python train.py --parallel_block=false --init_std_o=0.00515 --init_std_down=0.00515 --beta2=0.95 --max_grad_norm=2.0 --decay_fraction=0.358 --max_seq_len=512
MLP neurons of a small language model. Each row is named by its layer, matrix (up: input weights) and neuron, and shows model dimensions 320-415. Each number is 50 + 15 x the weight over its row's rms, rounded and kept within 0 to 99.
After each neuron's rows, "fires on" lists the tokens most often at its 100 highest values on Wikipedia text that the model never trained on. A number after a token or word is its count.

L2.up276:46 64 23 49 46 80 72 54 62 34 76 45 75 18 29 30 36 59 50 51 48 63 35 66 67 47 59 42 74 55 61 64 58 45 46 35 48 81 51 30 58 67 46 69 61 55 57 59 72 52 36 57 39 57 54 51 39 50 41 70 59 78 26 44 70 63 50 64 66 58 37 60 99 49 44 42 34 53 54 71 55 54 16 62 47 64 39 56 47 35 52 36 56 57 77 64
fires on: "le" 19, "lic" 11, " most" 11, "ly" 10, "duc" 6, " For" 6

L2.up376:90 39 38 71 39 35 59 73 32 58 46 37 34 52 59 67 59 52 29 59 67 70 00 72 63 51 49 35 88 36 53 42 48 42 65 46 53 77 60 39 74 28 32 68 57 58 45 42 52 47 46 75 55 48 53 87 34 16 39 48 51 72 45 31 45 65 48 44 57 37 46 64 46 43 38 55 40 49 67 19 37 48 50 76 63 36 57 47 41 41 70 41 78 51 55 50
fires on: " st" 56, " St" 28, " and" 4

L2.up1358:57 42 33 50 41 50 38 37 68 33 43 59 79 22 34 25 39 50 45 57 48 60 44 68 53 53 44 43 66 85 57 40 51 36 02 61 54 48 40 47 66 60 57 39 23 38 42 61 64 50 36 57 53 49 44 49 60 56 58 35 53 60 32 40 45 44 52 20 38 60 58 70 44 73 18 57 53 78 11 63 55 49 18 39 25 54 53 79 57 53 67 61 45 75 59 44
fires on: "A" 21, "I" 9, "E" 7, "C" 6, "R" 6, "00" 6

L2.up823:41 40 55 30 45 28 99 60 53 32 86 56 51 60 49 44 63 60 25 76 67 61 61 60 48 49 47 51 50 77 52 83 50 50 42 48 76 30 28 73 30 54 43 50 68 55 57 68 42 23 39 39 32 25 41 50 41 68 72 24 32 68 49 37 45 73 40 14 49 53 36 48 82 45 38 08 49 66 47 45 26 46 05 63 73 36 74 68 56 49 48 52 56 37 80 60
fires on: "'" 33, " " 20, " |" 12, "\"" 9, " 0" 5

L2.up396:48 34 26 54 54 15 19 39 39 62 55 63 40 31 54 36 29 16 36 29 56 32 40 75 47 81 62 49 56 36 61 72 42 38 60 47 58 67 58 29 60 46 56 87 43 52 52 60 60 26 41 72 37 90 60 70 31 51 72 64 48 46 65 51 44 54 60 73 76 81 51 40 44 67 63 69 59 51 57 44 74 48 47 49 27 44 59 48 70 47 40 54 46 59 59 45
fires on: "y" 21, "hy" 11, "x" 9, "an" 6, "ell" 5, "la" 5

L2.up915:51 41 41 25 58 36 79 56 65 41 73 70 52 43 65 39 52 21 32 39 55 41 36 27 49 78 49 36 51 56 56 20 57 47 37 57 76 23 19 82 54 36 48 47 23 26 44 45 67 65 59 72 22 55 60 46 59 53 66 61 50 64 37 17 60 50 52 46 14 69 57 56 44 53 49 43 50 43 24 68 55 54 44 56 35 57 56 46 52 43 61 23 37 59 55 60
fires on: "ed" 52, " Vi" 19, " X" 9, " N" 6, " New" 4

L2.up1170:41 33 25 57 51 46 57 52 87 57 89 52 55 66 43 36 43 21 50 51 66 70 48 55 60 36 48 38 80 64 47 55 61 20 70 48 79 57 47 65 43 39 28 50 11 57 59 50 42 33 41 36 57 46 43 56 44 72 57 65 25 46 49 42 61 49 09 51 20 46 48 64 37 33 70 54 29 40 56 63 37 44 24 65 55 41 45 38 54 56 73 76 48 57 55 59
fires on: "ri" 25, "li" 13, "ra" 13, "hi" 5, "va" 5

L2.up1086:38 52 46 37 69 29 44 71 42 59 42 66 74 48 40 46 46 70 62 40 36 52 59 24 58 59 31 54 49 50 67 49 52 64 41 48 34 37 46 38 34 70 43 92 80 17 53 67 54 75 47 54 36 48 53 17 38 55 50 37 70 55 36 62 66 58 55 33 40 59 72 53 52 55 47 35 45 44 36 41 51 43 48 70 39 59 41 52 35 39 69 49 30 64 57 33
fires on: "-" 49, "|" 6

L2.up982:76 32 22 66 58 58 46 56 40 60 58 69 54 75 68 53 32 45 17 61 32 51 71 56 51 41 41 33 40 44 56 57 52 44 56 58 41 48 51 72 48 55 70 49 46 84 47 68 60 30 39 76 42 67 49 74 53 29 50 66 22 66 41 38 47 57 56 31 59 47 77 53 10 50 49 37 52 60 38 61 09 51 59 45 52 49 13 45 53 37 49 55 38 27 32 40
fires on: "ed" 35, "ing" 29, ":" 8, "ward" 7, " have" 4

L2.up656:39 47 78 57 64 21 72 60 56 46 77 50 33 47 38 43 33 57 53 56 69 50 30 64 50 67 48 47 59 66 59 37 30 59 55 57 46 38 59 50 54 60 50 50 63 37 69 52 47 46 82 65 51 54 62 50 28 53 73 38 64 59 44 34 57 33 40 16 29 53 53 41 54 62 34 60 42 46 62 16 53 66 44 66 52 66 37 64 57 49 47 21 54 59 49 46
fires on: " un" 14, " Total" 11, " special" 9, " 5" 8, " 4" 8, "ial" 6

L2.up411:50 46 15 63 17 37 58 50 75 43 50 76 65 20 55 10 57 41 29 56 65 33 65 61 49 40 40 46 54 55 71 69 50 50 44 33 55 39 64 51 18 77 38 46 44 68 67 80 49 68 47 64 46 55 47 56 44 32 60 38 50 72 50 18 63 65 39 14 55 56 18 55 56 45 47 22 61 77 54 36 15 51 48 48 59 20 30 69 37 40 60 35 63 44 63 49
fires on: "\"" 20, " is" 13, "==" 9, " football" 8, " election" 7, ")" 6

L2.up1536:73 66 39 41 46 46 59 32 81 60 50 47 39 54 38 35 51 43 50 48 40 45 45 75 50 43 27 25 80 55 53 56 60 11 37 39 40 44 34 47 34 60 64 56 48 51 32 64 90 53 46 55 47 46 44 39 53 52 43 43 46 52 38 42 63 58 54 52 52 84 58 78 55 27 40 15 35 55 52 56 31 67 03 41 47 51 54 35 48 45 70 29 45 67 66 69
fires on: "F" 17, "C" 9, "H" 8, "A" 7, "N" 6, "D" 6

L2.up1545:38 40 51 45 57 53 50 47 52 20 35 66 56 45 44 43 53 43 33 27 65 51 25 32 54 41 55 60 47 50 54 36 46 46 40 51 18 49 54 44 53 56 66 61 76 61 38 42 68 60 39 62 50 42 97 28 24 33 53 19 63 55 38 63 47 45 61 28 39 70 67 55 44 40 64 54 54 68 14 73 41 66 53 20 60 65 34 51 24 25 61 69 53 65 44 21
fires on: "ol" 14, "-" 12, ":" 10, "st" 9, "tor" 6

L2.up928:41 35 21 38 70 33 41 51 53 77 65 94 55 36 51 76 24 41 33 41 57 61 65 51 43 36 44 42 61 50 68 69 56 40 45 58 38 47 61 52 39 66 83 73 36 59 59 50 38 42 22 67 67 70 66 49 55 35 26 81 46 64 29 40 47 40 35 52 36 29 52 43 39 56 67 58 36 54 46 58 71 37 35 44 41 60 26 47 41 41 51 55 55 28 76 41
fires on: "di" 15, "ing" 15, "ward" 13, " than" 9, " visit" 5

L2.up1184:81 72 55 61 72 46 54 57 42 65 48 84 60 43 53 31 34 39 51 37 51 44 51 86 48 53 45 42 47 42 60 62 47 39 42 50 77 67 53 56 29 30 70 57 44 29 60 56 42 64 64 57 58 32 71 59 43 48 71 71 44 75 50 56 46 60 88 51 08 59 80 64 63 52 63 65 51 55 45 17 52 31 29 73 49 56 56 50 32 18 48 67 55 82 21 48
fires on: "," 45, " when" 13, " after" 8, "if" 7, " what" 5

L2.up1600:56 23 71 53 30 44 53 55 79 71 61 41 49 51 39 28 67 34 47 60 52 46 19 77 72 47 45 35 73 50 54 28 45 47 55 50 40 57 45 37 63 44 41 71 54 36 59 54 48 35 70 67 34 46 41 38 29 36 53 65 53 52 48 26 58 54 53 36 59 60 26 63 45 44 00 48 59 60 44 63 55 35 25 90 43 50 54 28 44 54 57 37 57 52 14 51
fires on: "re" 34, " St" 20, "e" 8, "t" 7

L2.up1393:41 29 58 47 71 48 44 65 33 48 48 19 33 57 48 38 29 42 45 64 42 47 62 55 40 18 58 42 36 47 52 56 64 51 45 38 57 74 72 28 66 32 52 81 40 26 44 64 34 51 63 40 62 20 48 53 57 21 60 45 56 38 48 63 39 53 35 71 38 44 70 54 76 61 46 53 39 62 32 52 66 64 31 63 66 66 47 51 32 35 64 71 47 70 23 46
fires on: " |" 85, "," 7

L2.up250:51 71 57 38 69 42 39 50 46 57 52 92 58 28 39 57 36 57 52 27 52 64 35 32 62 81 40 46 67 43 55 56 57 35 41 40 46 75 47 43 58 47 46 48 69 43 31 51 49 38 25 87 53 99 54 60 56 54 61 56 44 56 33 44 73 56 33 57 51 67 35 57 63 49 43 49 21 44 57 51 33 50 49 68 29 54 57 55 43 62 71 33 49 34 85 55
fires on: "di" 13, " pre" 9, "ni" 9, "li" 9, "tro" 7, "per" 7

L2.up1383:67 47 38 46 33 62 69 49 60 45 51 58 48 43 48 37 51 29 61 31 62 39 19 66 46 48 43 47 51 40 65 31 64 41 50 28 52 49 39 66 31 61 32 47 41 51 65 30 88 64 32 57 46 46 93 55 21 56 72 48 49 42 34 39 62 73 48 13 31 47 33 44 62 30 63 45 35 47 62 50 53 34 62 49 43 44 15 66 48 53 52 65 99 65 69 42
fires on: "\n" 15, " play" 14, " is" 13, " football" 5, " join" 5

L2.up417:61 37 62 48 30 22 29 55 66 51 36 32 59 66 47 37 84 87 70 68 49 62 15 73 50 33 38 41 52 45 57 29 48 58 40 60 32 42 70 47 56 43 50 59 46 50 46 37 37 39 58 73 40 51 78 84 11 37 46 33 50 48 58 44 43 53 51 62 46 70 52 43 50 54 41 31 54 76 33 30 60 45 39 72 68 65 67 28 47 58 69 44 39 62 60 46
fires on: "m" 15, "mm" 13, "ft" 11, "V" 8, " 0" 5

L2.up6:52 47 60 80 60 49 46 44 65 53 63 22 85 64 34 39 31 43 39 42 34 37 37 63 69 50 44 55 68 71 48 22 49 37 27 59 38 48 53 66 64 66 64 55 58 81 24 41 54 88 31 49 56 55 44 44 55 53 56 24 62 75 36 51 43 46 58 49 54 55 66 73 36 55 44 42 63 91 50 77 49 55 49 59 45 43 41 55 65 75 62 52 26 62 62 41
fires on: "I" 20, "A" 18, "E" 11, "2" 9

L2.up789:41 40 37 54 66 52 62 71 59 36 33 83 50 33 22 57 45 61 45 39 39 65 40 40 31 58 50 48 35 48 65 73 48 50 42 44 53 46 44 59 44 64 25 64 42 51 50 53 65 45 37 47 52 68 20 64 63 39 41 82 31 39 44 43 68 71 65 50 58 44 46 69 33 27 57 59 56 57 39 32 43 57 46 50 37 64 59 54 14 39 46 57 33 46 37 45
fires on: "va" 15, "ative" 13, "ci" 10, "e" 10, "na" 9, "able" 7

L2.up703:73 44 66 15 71 49 37 51 25 58 51 75 48 48 56 43 60 67 67 18 27 58 35 34 31 67 48 50 55 54 69 50 47 60 46 52 62 37 61 54 64 42 33 64 62 39 50 56 80 46 04 52 55 59 63 46 27 61 48 39 52 67 41 43 52 49 49 43 49 56 70 48 95 43 33 49 35 48 52 51 52 57 68 63 39 57 40 71 29 07 66 42 34 46 52 55
fires on: "-" 45, "ter" 4, "old" 4, "4" 4

L2.up1681:47 65 63 66 64 32 56 52 36 70 52 69 68 54 50 36 61 65 47 50 77 77 03 47 58 31 50 39 43 46 50 76 47 43 47 51 34 60 31 19 31 57 45 53 70 58 58 78 50 47 52 70 21 76 37 59 53 59 38 85 59 67 59 49 65 60 63 38 29 70 22 58 40 46 28 62 55 77 75 59 39 46 38 73 63 54 61 51 43 32 52 35 72 92 52 46
fires on: "ation" 16, "ative" 14, "ated" 13, "ary" 9, "ate" 9, " Air" 8

L2.up1020:45 35 72 45 79 41 66 20 48 40 44 59 43 45 51 52 48 65 62 74 69 42 73 34 37 62 39 61 64 32 57 73 49 48 68 44 54 37 23 45 46 51 47 63 87 51 38 45 65 34 32 54 45 78 79 32 29 46 67 39 52 51 45 31 54 44 31 20 48 48 47 55 73 27 22 37 51 32 66 18 56 58 37 55 76 51 33 84 78 44 47 32 54 43 67 43
fires on: " O" 15, "ly" 13, "ie" 11, "ig" 10, " d" 7

L2.up1718:40 57 55 60 51 46 40 25 69 63 37 55 56 32 55 45 29 30 46 38 56 36 56 39 60 43 45 58 74 46 54 56 55 44 16 32 49 28 31 71 23 73 65 40 38 43 53 83 44 67 57 24 52 65 40 55 44 41 74 31 54 83 56 44 69 47 64 22 40 64 67 64 37 45 36 72 15 56 50 83 52 52 64 36 26 37 46 30 50 60 59 53 55 41 50 38
fires on: "o" 33, "ó" 12, "ö" 5, "I" 5, "ō" 4

L2.up469:45 52 80 86 61 43 18 76 50 28 48 47 26 35 50 30 37 37 29 49 48 54 72 37 42 50 42 49 52 62 47 74 87 41 15 44 61 50 68 59 59 39 33 62 29 44 45 67 58 42 40 55 53 64 52 46 65 11 55 58 52 60 44 26 51 44 66 45 67 55 66 69 70 62 40 52 58 65 33 44 48 38 47 60 54 49 33 61 40 63 39 65 72 38 52 60
fires on: "," 40, " used" 10, "ography" 8, "se" 7, " use" 6, "hen" 5

L2.up1475:63 64 45 64 48 52 40 27 43 59 54 39 83 23 43 63 40 32 55 43 58 45 65 25 76 56 52 29 62 39 44 37 73 31 26 34 25 35 35 26 57 61 55 67 43 33 46 47 74 34 42 50 37 45 48 49 57 48 49 65 36 59 43 44 59 66 93 73 58 49 25 64 49 36 49 35 43 40 49 53 61 47 52 47 58 60 59 46 55 70 50 44 61 75 62 49
fires on: " or" 24, " in" 12, "=" 8, "in" 6, " (" 5, " to" 4